Weights of a small transformer language model.
Size: 14 layers, width 512, 4 heads of 64, MLP 1024 GELU, 30.5M parameters.
Architecture: LayerNorm before each block, biases, attention and MLP in parallel.
MLP neurons of a small language model. Each row is named by its layer, matrix (up: input weights; down: output weights) and neuron, and shows model dimensions 144-207. Each number is 200 + 20 x the weight over its row's rms, rounded and kept within 0 to 999.
After each neuron's rows, "fires before" lists the tokens most often just after its 100 highest values on Wikipedia text that the model never trained on.

L8.up462,204,206,171,212,155,202,170,227,202,218,207,208,201,164,258,182,219,214,199,240,212,256,217,196,186,178,195,221,192,210,198,226,198,179,188,199,205,193,188,176,236,191,198,190,196,208,219,185,213,186,191,221,204,223,204,208,188,210,239,193,209,213,210,206
L8.down462,163,186,190,209,200,196,179,229,177,193,177,202,179,235,214,184,160,220,195,218,198,221,149,195,217,147,205,204,197,185,162,241,180,200,223,170,206,215,203,186,199,201,188,206,206,228,199,226,193,161,212,226,181,214,197,193,188,182,214,228,210,194,187,202
fires before: " in", " by", ")", "ing", " on", " to"

L10.up202,204,195,184,187,182,167,195,219,210,203,181,209,157,214,166,201,223,217,180,190,195,217,196,193,198,174,205,234,198,151,173,225,222,213,231,217,202,213,202,230,184,177,186,202,195,171,216,208,212,192,213,186,203,219,184,217,224,188,181,189,187,220,212,176
L10.down202,183,203,189,214,188,176,173,237,195,155,227,190,187,200,173,228,183,245,214,193,214,236,189,204,224,234,173,180,151,207,176,236,188,235,151,162,188,221,202,200,191,210,214,195,203,178,194,192,226,196,216,206,185,240,201,190,203,214,205,227,205,185,214,206
fires before: ",", " |"

L8.up51,175,204,205,209,174,165,196,171,207,188,196,223,156,232,201,195,227,199,191,212,163,253,192,198,214,228,187,205,199,229,172,202,247,190,174,195,220,184,185,249,215,207,251,177,194,196,202,181,214,163,194,216,170,202,206,194,192,230,194,193,218,179,201,204
L8.down51,186,172,210,204,201,205,195,210,204,167,169,211,232,177,220,203,209,181,185,204,206,202,214,183,220,215,190,174,181,229,148,210,226,188,186,201,203,203,200,198,157,167,202,188,193,217,185,192,159,187,217,146,182,187,205,196,177,220,200,237,210,165,211,233
fires before: "'", "\n\n", "\n", "="

L9.up899,218,178,219,192,198,218,229,181,217,233,205,215,165,193,204,221,208,162,214,194,219,165,177,193,185,196,191,204,169,211,191,188,226,210,208,198,205,193,212,180,189,188,233,232,202,180,212,173,228,217,205,216,179,218,198,173,169,206,192,197,209,209,201,208
L9.down899,213,216,213,168,178,215,208,213,180,189,195,186,165,153,208,192,196,197,214,204,183,249,172,200,206,184,193,199,190,170,213,226,215,209,238,167,220,218,197,213,175,242,173,209,181,230,167,230,175,227,217,225,181,195,203,198,210,214,191,173,236,213,208,208
fires before: "s", "u", ")", " as", "t", "y"

L7.up39,170,203,207,200,208,177,163,239,203,185,219,191,253,181,192,208,226,210,188,164,208,211,197,200,218,198,183,196,183,189,169,196,166,186,167,213,180,230,207,195,180,169,184,192,181,210,192,189,207,202,213,203,180,211,221,217,211,225,214,179,207,217,209,210
L7.down39,190,219,179,217,174,191,197,178,205,221,196,209,196,193,206,222,206,222,189,184,216,202,209,169,199,123,188,160,193,179,195,212,168,203,203,211,232,232,183,196,223,209,188,204,181,171,205,205,204,212,185,215,186,212,197,197,235,196,148,196,181,163,213,195
fires before: "-", "\n", " H"

L8.up526,177,199,236,180,208,189,163,190,208,196,163,190,195,204,213,209,199,239,204,193,192,245,198,221,211,209,195,200,234,205,177,219,178,215,198,243,191,190,202,177,181,181,204,216,173,205,206,199,197,185,200,205,171,219,175,232,194,231,196,223,172,187,240,225
L8.down526,197,197,225,129,204,197,197,176,179,225,195,186,219,196,186,225,220,185,209,191,198,222,173,185,208,197,182,160,194,180,172,194,224,212,200,177,223,190,186,184,193,186,205,209,195,215,237,191,216,218,226,236,197,177,228,199,156,193,192,211,201,206,187,227
fires before: "=", "\n", "\n\n"

L8.up813,211,181,195,195,168,182,199,195,189,193,218,190,158,225,215,229,232,219,192,179,211,221,187,195,212,189,209,205,179,220,194,190,215,163,180,230,234,196,198,211,217,189,230,246,201,218,190,182,206,181,217,219,216,203,185,211,193,213,190,200,191,193,208,196
L8.down813,184,200,174,214,188,171,184,222,210,227,219,193,193,189,189,212,184,206,174,197,219,203,182,213,229,135,206,219,171,176,226,206,225,218,206,186,236,188,194,221,209,191,221,199,179,146,222,184,203,202,190,213,221,229,187,186,178,184,202,215,190,201,213,203
fires before: " as", " in", " for", " with", " he"

L7.up635,195,174,201,185,223,198,208,226,204,197,208,201,190,210,185,190,203,185,227,217,226,187,208,191,224,244,219,171,220,190,216,212,198,202,182,195,213,194,204,222,207,207,190,191,177,204,182,173,190,164,201,205,188,208,210,207,193,211,229,196,225,200,178,256
L7.down635,210,208,201,202,185,200,217,188,168,217,184,192,172,171,199,221,178,197,194,163,185,200,200,197,170,152,195,201,225,226,214,199,178,178,210,210,219,212,213,197,205,221,195,181,173,216,213,203,219,225,187,246,227,214,234,187,167,204,174,189,194,189,215,197
fires before: "=", " =", ")"

L7.up541,194,193,204,219,204,182,234,197,222,203,205,216,195,157,207,199,201,214,204,218,210,192,218,210,195,193,188,196,215,240,159,219,230,205,192,178,156,191,195,183,170,204,212,218,207,203,257,237,172,229,214,201,163,220,195,222,210,212,215,196,170,189,225,151
L7.down541,199,218,194,199,236,188,197,203,185,206,233,209,147,201,231,181,199,184,212,191,209,130,201,242,213,203,211,207,193,192,217,200,186,198,161,199,181,199,187,228,223,204,189,208,224,201,187,190,169,212,202,248,187,224,164,218,162,196,202,178,181,184,219,225
fires before: " |", "-"

L10.up616,175,213,193,187,198,196,222,207,183,249,180,172,238,211,210,186,197,175,200,184,237,249,157,222,237,222,175,216,234,159,207,216,182,206,207,201,214,196,178,215,217,185,191,220,227,199,184,218,185,203,165,203,184,239,188,191,208,203,240,211,223,190,230,214
L10.down616,212,173,195,243,202,205,184,215,225,209,226,210,134,177,201,212,187,164,178,197,157,164,213,184,161,216,183,175,177,210,180,188,214,203,164,225,234,189,208,195,187,221,197,150,221,211,217,218,198,196,211,225,232,196,187,181,198,191,184,166,190,197,194,167
fires before: "'", "e", " (", ","

L6.up214,237,205,206,223,216,187,205,199,201,192,163,201,207,228,199,212,201,186,209,222,209,215,242,189,191,181,204,205,211,216,236,209,205,229,210,171,174,233,175,202,220,202,242,202,204,164,208,216,219,203,197,191,191,212,148,216,231,197,232,169,170,206,190,233
L6.down214,202,188,228,173,177,206,172,204,177,181,207,216,223,170,177,199,172,216,209,191,224,189,233,228,194,189,193,189,202,170,211,208,185,177,170,205,204,211,195,176,202,192,182,198,173,184,205,183,185,194,188,206,179,189,215,206,207,214,177,227,219,218,210,170
fires before: "-", "|", ":"

L10.up255,169,197,203,179,205,202,189,164,188,174,204,228,198,186,174,188,194,166,194,186,216,169,223,185,186,190,185,193,207,191,184,178,183,220,221,198,229,199,173,214,213,214,186,207,205,195,184,218,250,201,213,222,159,236,175,191,203,201,204,178,188,194,220,219
L10.down255,149,210,227,226,216,196,195,215,261,214,183,138,198,254,216,246,199,184,242,220,199,229,208,217,237,228,216,209,188,197,180,230,219,169,166,221,170,174,231,181,198,195,178,211,211,156,225,215,223,167,156,207,200,203,226,190,199,223,200,205,218,230,184,191
fires before: "\n", " |", "|", ",", " (", ")"

L9.up476,216,201,207,201,199,209,196,187,214,201,166,188,206,232,166,158,241,227,204,172,210,204,160,163,172,216,188,208,248,167,177,187,235,188,211,196,240,191,161,212,218,209,204,195,195,196,215,208,177,202,227,183,213,177,234,217,193,182,180,195,214,221,218,173
L9.down476,184,184,206,153,196,180,180,196,208,213,201,210,229,222,225,217,168,226,219,187,210,237,196,225,187,181,168,202,208,196,213,241,165,201,179,209,204,232,172,205,211,208,169,192,190,195,197,202,205,195,196,214,188,239,200,210,228,205,205,195,205,147,171,198
fires before: " |", "–", ":"

L8.up409,225,266,212,219,219,239,190,221,202,195,202,195,214,192,201,220,174,238,195,189,218,177,172,187,190,218,199,190,215,223,166,182,188,194,197,191,185,199,215,218,229,161,240,225,192,249,198,196,216,194,214,206,198,202,185,172,199,206,204,190,202,166,222,206
L8.down409,201,168,183,224,211,167,221,216,226,193,206,200,194,190,183,214,177,184,187,179,212,213,206,198,200,193,197,171,177,164,189,189,212,214,188,178,206,165,195,189,211,195,190,198,225,203,200,154,203,168,180,138,183,208,192,204,201,184,202,196,175,210,232,188
fires before: "="

L7.up172,189,205,205,178,194,190,191,190,263,213,172,183,186,212,216,228,210,179,211,192,190,179,188,235,224,202,202,179,191,210,196,179,176,187,152,168,219,187,203,212,200,171,197,225,194,182,223,200,198,207,208,188,201,179,209,215,243,201,189,185,189,204,200,206
L7.down172,224,229,196,168,176,179,199,248,160,183,205,230,238,179,174,159,218,212,213,196,220,200,222,192,178,193,239,159,203,177,216,189,211,195,227,230,203,217,226,150,201,196,224,199,189,205,190,197,195,194,160,196,198,200,223,207,182,180,203,191,165,226,229,194
fires before: "=", "s", " =", "–"

L8.up920,167,178,226,179,183,182,229,169,188,188,213,216,191,204,243,179,218,175,220,166,208,196,199,192,223,160,163,174,236,205,214,211,200,207,210,202,188,201,205,200,207,238,186,216,206,247,173,210,246,236,169,268,219,216,198,224,214,221,199,218,196,218,228,183
L8.down920,193,188,232,230,188,187,141,226,161,187,224,182,170,213,192,217,196,168,187,209,232,229,188,204,200,194,188,157,204,209,190,212,223,169,186,230,192,181,192,205,218,201,225,215,187,182,202,194,182,202,209,128,199,218,182,186,199,165,168,206,220,209,191,200
fires before: " |", "-", ":", "|", "\n"

L4.up1001,221,206,221,214,197,218,212,210,215,154,204,191,178,223,177,183,208,226,192,192,215,211,241,215,177,200,209,176,193,205,208,201,205,219,171,209,223,173,178,182,196,173,229,195,174,190,187,212,211,205,174,209,183,218,196,223,214,213,166,184,209,187,225,209
L4.down1001,204,201,175,196,206,174,207,179,226,246,217,225,239,199,207,192,186,241,176,226,208,197,196,188,224,168,194,212,198,188,201,178,210,172,250,226,170,238,244,228,225,197,153,199,221,194,185,226,212,212,199,174,222,210,196,203,208,191,245,195,210,221,193,201
fires before: "-"

L9.up743,217,205,203,162,196,231,222,191,211,224,184,221,163,216,200,205,206,211,216,171,253,192,191,202,187,189,194,218,229,182,198,213,173,191,190,219,181,175,226,198,194,213,184,239,195,256,183,221,186,192,199,183,199,183,207,211,232,236,159,190,228,192,199,196
L9.down743,201,205,164,207,159,172,205,212,166,204,223,191,203,235,190,202,196,212,164,236,195,201,168,185,212,196,195,208,195,220,234,203,170,188,188,176,179,219,190,203,219,190,230,161,188,175,201,193,252,208,228,167,174,211,178,197,191,182,256,168,173,226,200,235
fires before: "|"

L7.up243,166,207,211,173,206,250,192,190,196,233,185,172,185,181,229,230,215,197,226,167,188,236,229,213,192,180,209,162,182,202,190,178,245,202,172,196,217,209,223,187,199,207,188,199,200,186,230,226,179,216,208,191,174,203,181,186,211,197,190,194,192,240,211,195
L7.down243,215,177,201,221,157,231,180,191,191,179,218,155,186,209,171,186,202,161,196,240,168,203,197,192,219,209,188,213,221,225,214,227,221,201,216,187,177,212,200,183,191,157,212,195,214,220,201,219,198,192,204,183,175,234,203,180,179,188,235,210,233,187,226,214
fires before: "=", " =", " ", " W", " and"

L7.up20,190,183,232,191,203,212,201,215,208,198,214,170,170,244,181,239,187,195,195,183,200,177,236,227,221,200,196,206,197,195,193,168,204,196,227,170,188,220,197,233,168,201,232,225,200,195,213,207,199,237,228,205,186,223,169,210,170,207,189,189,183,215,175,199
L7.down20,206,214,168,222,197,194,162,200,241,219,214,193,204,162,183,168,230,193,173,223,185,207,157,215,180,191,184,179,192,209,178,252,174,217,175,219,207,201,211,165,209,200,166,183,199,209,192,187,211,198,175,210,212,219,192,198,233,201,194,203,218,186,240,199
fires before: " |", ",", "%", ".", "/", ":"

L10.up463,149,215,175,177,216,223,162,242,217,200,219,200,219,209,214,199,200,189,197,211,218,212,174,199,189,182,211,186,208,193,192,218,200,183,198,218,196,168,193,209,233,222,202,180,184,196,170,209,170,198,205,215,214,257,213,155,201,187,193,203,191,194,203,199
L10.down463,209,185,188,236,205,201,239,188,190,220,202,224,182,222,193,214,177,243,225,211,172,220,182,216,195,215,200,206,214,186,212,199,192,179,193,166,191,193,196,193,204,196,217,226,227,226,234,198,198,209,180,205,190,212,193,203,181,215,210,189,188,229,199,184
fires before: " |", "ident", "po", "."

L10.up24,175,189,225,176,179,246,216,216,197,202,199,197,192,185,169,204,191,214,202,184,194,213,187,150,180,221,199,216,223,219,183,193,174,185,209,204,196,182,196,179,173,187,193,204,202,209,144,162,210,163,210,223,154,198,207,213,197,217,184,207,189,214,218,209
L10.down24,223,166,190,210,192,184,204,195,193,179,153,171,173,213,230,199,194,218,176,243,218,210,190,229,225,241,170,217,182,188,159,203,236,212,192,158,181,198,197,182,175,172,221,215,215,207,189,206,215,213,187,176,233,201,245,225,192,192,215,243,181,204,205,213
fires before: "|", " of", ".", "d", "ry"

L8.up444,225,191,215,207,217,221,208,204,161,171,172,153,213,217,188,205,200,210,194,210,167,212,211,227,199,209,226,208,235,204,191,203,218,210,236,203,201,184,194,232,204,222,220,202,184,206,209,172,214,162,174,207,178,241,178,156,219,224,208,176,214,214,216,198
L8.down444,206,138,180,195,208,208,172,170,200,184,189,178,206,198,176,206,171,200,203,203,172,192,214,173,193,260,201,208,170,187,195,185,188,208,214,217,189,187,209,207,207,200,178,208,227,232,229,201,164,228,206,179,245,201,214,225,179,196,210,187,212,192,228,166
fires before: "  ", "|", "ti"

L6.up609,177,210,218,173,228,212,191,186,175,212,188,176,212,193,161,186,201,174,207,194,189,187,214,233,203,208,223,198,222,175,221,194,207,219,175,229,191,180,207,189,230,199,225,191,194,189,192,173,210,191,184,201,166,201,188,188,197,181,229,171,161,189,160,199
L6.down609,214,211,200,145,170,199,235,189,203,188,201,209,170,167,196,172,204,209,226,194,205,223,227,194,173,168,176,207,212,186,200,183,234,222,190,201,196,192,186,231,197,184,192,221,193,176,187,188,215,174,182,155,200,198,182,220,247,218,148,182,170,245,187,207
fires before: "=", "\n\n", " of", " to"

L4.up995,172,180,197,182,187,219,177,183,198,207,186,152,205,226,207,216,170,183,190,169,226,189,217,226,228,180,228,158,199,203,180,201,182,222,189,214,185,196,215,188,219,191,197,201,181,203,160,205,224,197,206,198,193,204,183,195,168,171,200,179,201,231,174,193
L4.down995,210,183,184,215,220,173,193,230,209,193,223,230,225,172,160,168,257,166,226,213,189,201,194,156,166,217,181,207,182,182,213,200,181,180,196,205,197,185,185,255,203,217,207,216,214,185,193,185,165,180,198,189,179,185,201,195,210,177,200,223,212,192,200,187
fires before: ".", ",", " -", ")", " as"

L8.up426,218,223,181,218,203,167,214,177,183,198,204,213,187,214,199,199,228,192,193,250,175,204,203,219,197,187,168,222,200,204,230,203,201,215,235,169,205,224,198,209,187,215,230,183,247,215,225,171,190,193,207,213,212,211,210,152,182,219,210,222,160,231,235,211
L8.down426,178,163,191,242,202,241,222,233,218,193,203,196,221,183,199,197,191,197,189,162,224,169,202,193,213,212,219,212,241,216,173,185,206,189,182,197,191,198,203,196,187,189,153,234,172,195,189,193,204,205,170,194,184,191,191,246,186,165,197,200,268,154,189,203
fires before: "-", "|"

L7.up801,216,237,215,200,236,218,210,184,188,226,208,213,189,183,182,194,196,180,190,194,205,210,158,220,188,216,222,208,206,212,220,168,178,181,201,161,184,209,205,208,173,203,182,207,207,201,214,255,192,188,206,198,221,175,178,185,210,164,195,197,161,204,181,224
L7.down801,211,226,217,202,205,233,209,191,190,186,172,185,214,179,210,163,209,188,175,236,182,197,200,198,194,172,211,203,202,183,202,185,166,172,218,202,212,201,233,216,199,216,148,202,186,204,221,242,209,194,159,166,190,158,208,186,193,216,210,233,198,203,199,222
fires before: "=", "-", "born", "\n\n"

L8.up411,211,168,204,189,213,192,174,207,208,201,235,190,187,187,219,225,203,153,222,196,168,174,187,172,198,145,208,228,154,136,223,201,189,207,175,183,234,205,190,192,229,219,187,210,228,195,211,189,183,194,232,205,184,209,204,190,216,148,225,212,187,191,199,193
L8.down411,210,204,163,249,231,223,229,210,212,195,209,187,208,225,177,201,203,213,248,195,191,198,187,193,174,256,193,216,223,167,193,186,199,196,198,239,220,188,206,194,165,182,202,183,197,195,181,185,186,179,175,183,180,228,184,191,200,169,181,192,187,213,194,233
fires before: "1", "5", "7", "2", "0", "3"

L8.up63,176,232,179,212,226,235,212,186,198,161,180,203,245,190,169,215,164,193,205,217,227,209,191,165,201,186,181,203,173,181,193,164,185,196,213,227,175,153,204,214,188,190,206,236,208,229,194,231,192,210,220,195,206,237,188,229,153,199,212,206,192,187,210,183
L8.down63,202,207,215,277,229,203,202,215,195,217,183,205,207,217,211,217,192,216,220,212,214,176,191,195,181,212,221,212,226,195,204,209,194,224,193,208,205,192,187,210,240,209,238,198,207,201,173,216,211,223,186,120,203,213,194,167,213,195,208,183,216,179,189,186
fires before: "="

L7.up715,201,206,231,184,205,198,230,204,194,168,206,211,205,198,190,228,220,222,230,243,156,216,209,216,175,225,185,251,151,227,169,177,183,221,195,187,202,187,228,204,167,215,197,161,170,203,223,195,201,223,201,233,213,224,176,195,201,213,173,183,210,210,193,204
L7.down715,214,171,181,171,200,185,222,196,212,229,228,222,224,212,228,165,214,203,200,169,187,208,215,184,210,231,203,209,198,197,226,195,188,176,185,188,174,230,194,206,224,176,229,214,198,210,169,221,165,179,200,195,184,188,209,192,172,175,221,193,182,200,253,198
fires before: " |", "%", " +", "."

L4.up968,168,196,220,212,216,197,222,225,216,172,249,237,199,224,219,249,170,193,191,189,181,137,229,235,220,175,203,198,193,203,195,216,185,178,203,219,181,199,211,219,198,193,163,227,207,190,174,201,181,185,207,208,207,196,210,217,185,223,199,179,191,219,181,221
L4.down968,194,201,169,219,198,207,196,211,157,197,162,183,229,193,218,219,192,182,174,200,216,239,189,188,173,235,196,206,152,195,218,180,195,229,208,192,169,210,192,198,236,182,233,197,175,207,234,212,180,198,210,205,187,205,218,150,217,217,162,186,197,176,205,205
fires before: "-", "\n"

L4.up79,201,224,190,193,200,184,225,230,193,174,187,222,203,216,199,186,235,226,233,230,187,203,200,196,201,195,168,200,219,214,212,156,220,172,205,205,195,219,183,155,233,223,232,212,183,179,179,194,245,197,161,216,199,224,169,195,213,165,187,157,181,186,206,242
L4.down79,205,179,189,235,219,222,189,191,219,172,208,172,198,174,186,150,166,178,152,163,188,155,214,214,208,220,183,225,193,207,201,218,198,214,201,181,180,209,218,198,174,211,206,184,171,197,201,221,193,182,184,198,168,208,165,186,191,215,190,233,167,209,216,203
fires before: ",", " |", " ("

L7.up812,186,218,201,207,255,202,222,228,221,189,198,216,238,210,211,204,184,221,173,184,214,229,176,189,182,158,222,219,210,204,205,190,213,195,206,186,195,204,207,220,221,206,194,215,190,239,169,180,201,191,148,217,204,185,232,175,214,191,196,189,218,210,215,198
L7.down812,208,175,205,247,220,171,229,225,197,186,182,224,200,237,193,208,207,204,176,182,193,198,214,211,184,209,185,214,199,208,186,196,193,249,190,187,234,213,199,223,176,193,211,217,153,214,198,199,196,195,230,183,173,189,228,201,213,193,201,230,217,186,194,196
fires before: "-", "\n"

L5.up274,134,190,224,209,171,221,220,210,220,245,207,192,203,231,186,233,196,196,196,164,190,197,179,162,172,191,178,170,189,191,236,196,170,233,224,194,217,206,200,228,214,216,182,193,163,195,182,186,230,221,195,220,201,211,196,180,218,185,207,195,205,176,191,207
L5.down274,229,165,205,184,199,229,192,212,214,227,178,184,196,219,225,210,183,202,187,186,191,172,210,187,227,196,186,219,189,190,217,206,191,200,203,185,185,171,189,204,208,198,196,205,196,204,216,223,214,199,182,218,188,200,197,213,181,219,198,237,205,168,197,193
fires before: "s", "t", "."

L7.up657,169,216,216,190,201,207,188,243,221,187,222,216,189,208,201,194,229,201,211,190,232,236,206,191,230,189,225,220,160,177,227,228,174,172,185,185,212,178,227,242,189,194,192,166,165,192,182,224,215,212,180,190,175,205,205,203,238,237,191,192,177,216,163,214
L7.down657,220,180,179,204,194,190,192,204,232,214,179,230,197,196,186,214,213,190,190,180,209,200,211,248,209,191,198,169,225,224,189,242,218,228,172,231,227,201,178,200,223,177,208,224,219,168,202,189,159,198,219,163,172,236,200,212,194,210,183,198,186,199,208,214
fires before: ".", ",", " and", " |", " is"

L5.up28,222,218,176,205,224,204,184,209,216,203,189,197,207,225,213,176,238,215,242,218,199,173,206,185,203,189,182,215,203,196,212,180,207,172,218,221,222,232,166,218,219,163,172,162,155,198,170,222,212,195,230,221,179,197,212,206,212,218,226,185,214,212,217,185
L5.down28,198,187,166,190,192,212,204,181,187,189,209,196,210,212,195,155,226,223,213,229,206,199,223,190,188,200,195,198,202,189,234,192,188,197,217,213,216,158,237,207,200,181,184,199,208,213,179,195,200,157,195,221,201,179,196,217,168,196,195,217,182,235,179,191
fires before: "-"